Part of a small language model's weights.
Size: 15 layers, 4 heads of 128, MLP 2048 tanh GELU, vocabulary 16384, 64M parameters.
Architecture: LayerNorm before each block, untied embeddings, attention and MLP in parallel.
MLP neurons of a small language model. Each row is named by its layer, matrix (up: input weights) and neuron, and shows model dimensions 112-239. Each number is 500 + 25 x the weight over its row's rms, rounded and kept within 0 to 999. Numbers have three digits each.
Before each neuron's rows, "fires in" lists the words (lower case) most often at its 100 highest values on Wikipedia text that the model never trained on; "fires after" lists the tokens most often just before its 100 highest values on Wikipedia text that the model never trained on.

fires in: "of", "among"
fires after: " one", " many", "one"
L4.up1880:514493492479471474461548481526508482521506475450496471514500500443526524501518486479493463543515516501513539500472502523512505515501529538460499516522482522477503492520522462508441490510535504492507497472506432480486483523453515544473513475501477487467489500530488542474500493505482528477522498438528534470463493521466513509505548532503493510520486453499474513490518535548523480487458

fires in: "0", "5", "airport", "station", "source"
fires after: ".", " the", " The"
L3.up1007:495518520526480515478521515523483518487456486533471447475475506460484492552514440491468512480491495538477489493495542485500516516485497454472506509484535499504469514481462479497521516483530478450495442525437505460453533483474528494538494525513496486469493523524545473509509468527466529496492532486515485461594474491471491488536544484516542504496507496471488482536514531524521520507532

fires in: "10", "14", "13", "11", "12"
fires after: "–", " −", "/", " +", " ("
L3.up422:528496538535500526481495508498547534480499454477474509470529516481496486487497488500506517497494479532479505470520496494484472494502480481529506474499525482487523500488506474488485470522546486542508489495521519508485515484481458494479504497490443479462526531484518554531511501494484485502485504574527516539508487495517504508540489521496476523500486474471507518504509523490488516457537

fires in: "december", "november", "october", "september", "july"
fires after: " in", " on", "In", " In", " New", " Ro"
L4.up347:505502495504494502464490529499505502484500493503539525502477473512484512524533500493505476478483505488507460487539518513471527517534497465475477496501482519484435526471490526477490478480512450512504487495485489484516483473478457477520514479481513513451501479492482565512496541516518487497504510502515505552509505521524457490556481506511546501465492504505456542480518498516525479462508

fires in: "company", "group", "character", "series", "court", "institute"
fires after: " the", " in", " (", " a", ";", " of"
L3.up1851:488485510557500519479526534518474506460501508536502508484515492552489501506516517526451509542499488537482491484453475502469521468487496527528463499490526480464513520537501495512512524489456527482513478467526458531526512515498524541479515484526490508549489460557472458478534516484508503488444501453523456523487542525561467504502496517489499480485483500471528506521495513487488477470497

fires in: "however", "born", "jr", "s"
fires after: " (", ".", ",", "("
L3.up2027:491520499487497488466526464489452492527502549565505522515481503529495506527506444524504501494484454517496497502514490491491496512508508496509503451524508497475497564502519504505539493506473512466478479513445454491465465490505515466462499492519505472519517495498484489498509504508514498482507478534514499454488522495432489470538494486457477541529477523511495479466506540470502540532461

fires in: "one", "a", "two", "in", "b"
fires after: " (", "-", " \"", "\n", ".", " from"
L4.up281:496499470506454509503543470525480510539469529505517437443509537493502489475496493479512537511523471520497444488495453468461504530534521528515485477535450494489517526507481495500474544491473512518519523508487503485532523524502468470477462483500511523504518514529528522469468479467543540506511482516462516455483519516507548542492512515489511469491529509504486496518534515543467481486514

fires in: "a", "in", "and"
fires after: " (", "-", " \"", "\n", ".", "/"
L3.up884:496523473459527493499524510564495518475507523533482504508516516516469507499512517457519497527489507499486494498442508491496530508507516534503493503485455526463519566496503513498469479484505521507478518499562548528535504489472499445490479476527512497514509470471507500503539471474473510471498516480469498470473550470474552535490504476486471477486507466493498526526533467493465470534460

fires in: "born", "name", "synonyms"
fires after: " (", " was", "-"
L3.up1591:502515478483513461496489525499523499544512490509513535485516497501510501536475503516515488480471520533497499503459549512473492477489495484445482435527487522515457482543482502487516434533467525493462501499468496495491479503513507477528508531533515508518481524543504500502525503489503495527465527522455514470529532556543495506538524461489515540488494545472484536481529505466511528476485

fires in: "he", "she", "his", "her", "personal"
fires after: ".", ",", "\n", "=="
L3.up1275:521514452488543511508486471511458476514544521482497465512482518522454519541539466467463466539516477532521503502497536549468550461507478545511469560486500480511481522524488492498507516497530546521516479548464487512512480526468517475477496432520517490525528502522500522510477498474485483519526516485528518442477481501501497500538471503543506495474474500509500502513508493478512437455487

fires in: "well", "and", "while", "even"
fires after: " as", ",", " and", ")", " (", "-"
L4.up1218:532524501467511506514490520484519494524485526472470487471474481547465500508473529488478471513501473450517483501495481515481488488496466563542506479504397503482487540523519487487504501494509483459496527493530528488502496565473529506468448521528513503541511495533491510502471474523501528482524537480513457505522487491493496503493500512448499452531410494459475501530482511462519475444510

fires in: "and", "history"
fires after: ",", "==", "),", " z"
L3.up1529:524497562530525507485472512518506509524505509500516529511480533528499495534470467509498504511451504514491521432479480499464496490480511488477461491458488474480501501532499482459484540531455545499506501443499482509470508495514473514516528506493470497555501443507475509461546509492468470504485472500473511480536486476511503495461490472507515535509453465489448464536529485493526490458492

fires in: "6", "0", "5", "9"
fires after: "."
L3.up47:514522486465504500497487500501504448510473488482496504489502485508495524501491521504506464514483487524494539487497464425451493508476463501465508475490543500535449480564478493484468538537493514476502481499518512544513485455476502508481519500498491451503478514537509442509458546559486485501491515486479509522536460510481484490508487496520469515518530474476509507498474515491466479532443

fires in: "of", "noddy", "few", "punches"
fires after: " one", " a", "N", " A", " N", "p"
L4.up43:544462538503481477496516580541496503492477479503469468522504531521504536534483498465519484486467483492512485498487469516528548522501530539510475447477483496520532477515501507467513487493505445469468480475470531520499476481542480506489481436479482475479501520530482547550525516489515550521530495506539509495504520514482511485484485527509540546497483542470527475499499506540505562486464

fires in: "it", "also"
fires after: ".", ",", "S"
L3.up1059:479500499480553496474508537470528470533463471477524505438528470456529464481521478567482490530529470517469463449503531477481520491514499511488491471464485488472505513504512484457475506470475514537505531509471459514549511509519470520491490472445459494466483480500517534487514450523525494531495505489466510492516530481496511517505533488540535484523479501516506509511532513504494474506495

fires in: "born", "letter", "old"
fires after: " (", "-", " a"
L3.up306:476518465494440441470503488470510574484496465482479480478459463501476507534527497483517513535518549516550495510470496525495522482496547521512488480555509533501477472531535530487466503503497490496538517538531444539551485518492527547469471536489513509485486531499537489485571479476501522498497514553492471474542483542531541496517478490503498543488491540512523492492504503538518515518453

fires in: "last", "final", "a", "one", "next", "pen"
fires after: " the", " (", " \"", " The", " and"
L3.up792:522472468452494512486557501469508494512532541506480510489497466495459516526482487519521481487559527498481460471457503501477510484489490554532485456505468514490515497499500501458519479512458515509571507520537533513557460497503515504495468499487481476530494532437475476498539505507475522520519477525500463497486517487489521519542503542482518490537503503553463498479461518470536461500492

fires in: "of", "more"
fires after: " one", " a", " some", " \"", " many"
L3.up1288:544448495500503480478525501529530483495515507512467468534479496496488520546487514452511497513448490512477485510504481520533509504505503544507487483494494505501475527547483530485519459503521492479511485482504504537524462486491472486465465488514443550490500478509540471524465513536517531520526512437536520491482515478498495458501523485509525452489436487474481450511511516504525496500504

fires in: "in", "since", "written"
fires after: ".", " (", "′", "\n"
L4.up622:506500514458518496516551496489524498503495519515483511466497523494501511523483490486513484477502465484480519475491498481445500515501486481482531485500516483487500487488507497504514478530484470476523476511483492502538475471502484577496469505511512519504486493482517496520508478528505509490517535476503499491468508480474518478494547464506522470496475515507485474498511473426509458505514

fires in: "year", "since", "list", "term", "post", "highest"
fires after: " the", " The", "."
L3.up1457:489483478551515516504502483527460566469504548521531531499502503501479490457494524500509451515465497508512511546488510528471498509499494520456494522476474463497529500502471500507553492525492519482496514546482508499452500531512514547490488497502494512476464497538506512468481508528477526495501468501446478469471515473499541492499498458442519527505493461512484449498493510524534500507527

fires in: "city", "state", "general", "local", "national"
fires after: " the", " The", ",", " and"
L3.up992:511492494496502501490567538505535516535525513498446542470509516476479481476519471466509484488519463487544519511470503509468538492476465503522540537505466495494502502516497526521531509502502472460465494491465519547499478490466482464527508527519533492496502479488481476485478464526447454510525494463488419520511492500480553507514491494471523511507443549515461489483510482508488538514471

fires in: "while", "however", "but", "though", "although", "only"
fires after: ",", ".", "M", "\n"
L4.up36:486512517498478483454524504500511489512486509513450507493482543483466501565503498498472513479504497492491531462483519554557526510543478485486500469511491502463501483506496535454525516513547535443484532451517469452469477509528564499537519489483488489500507483489470497490486543518510497478474506491509524500485516477480543494511506497513457445527480507474490509497520503484515546482492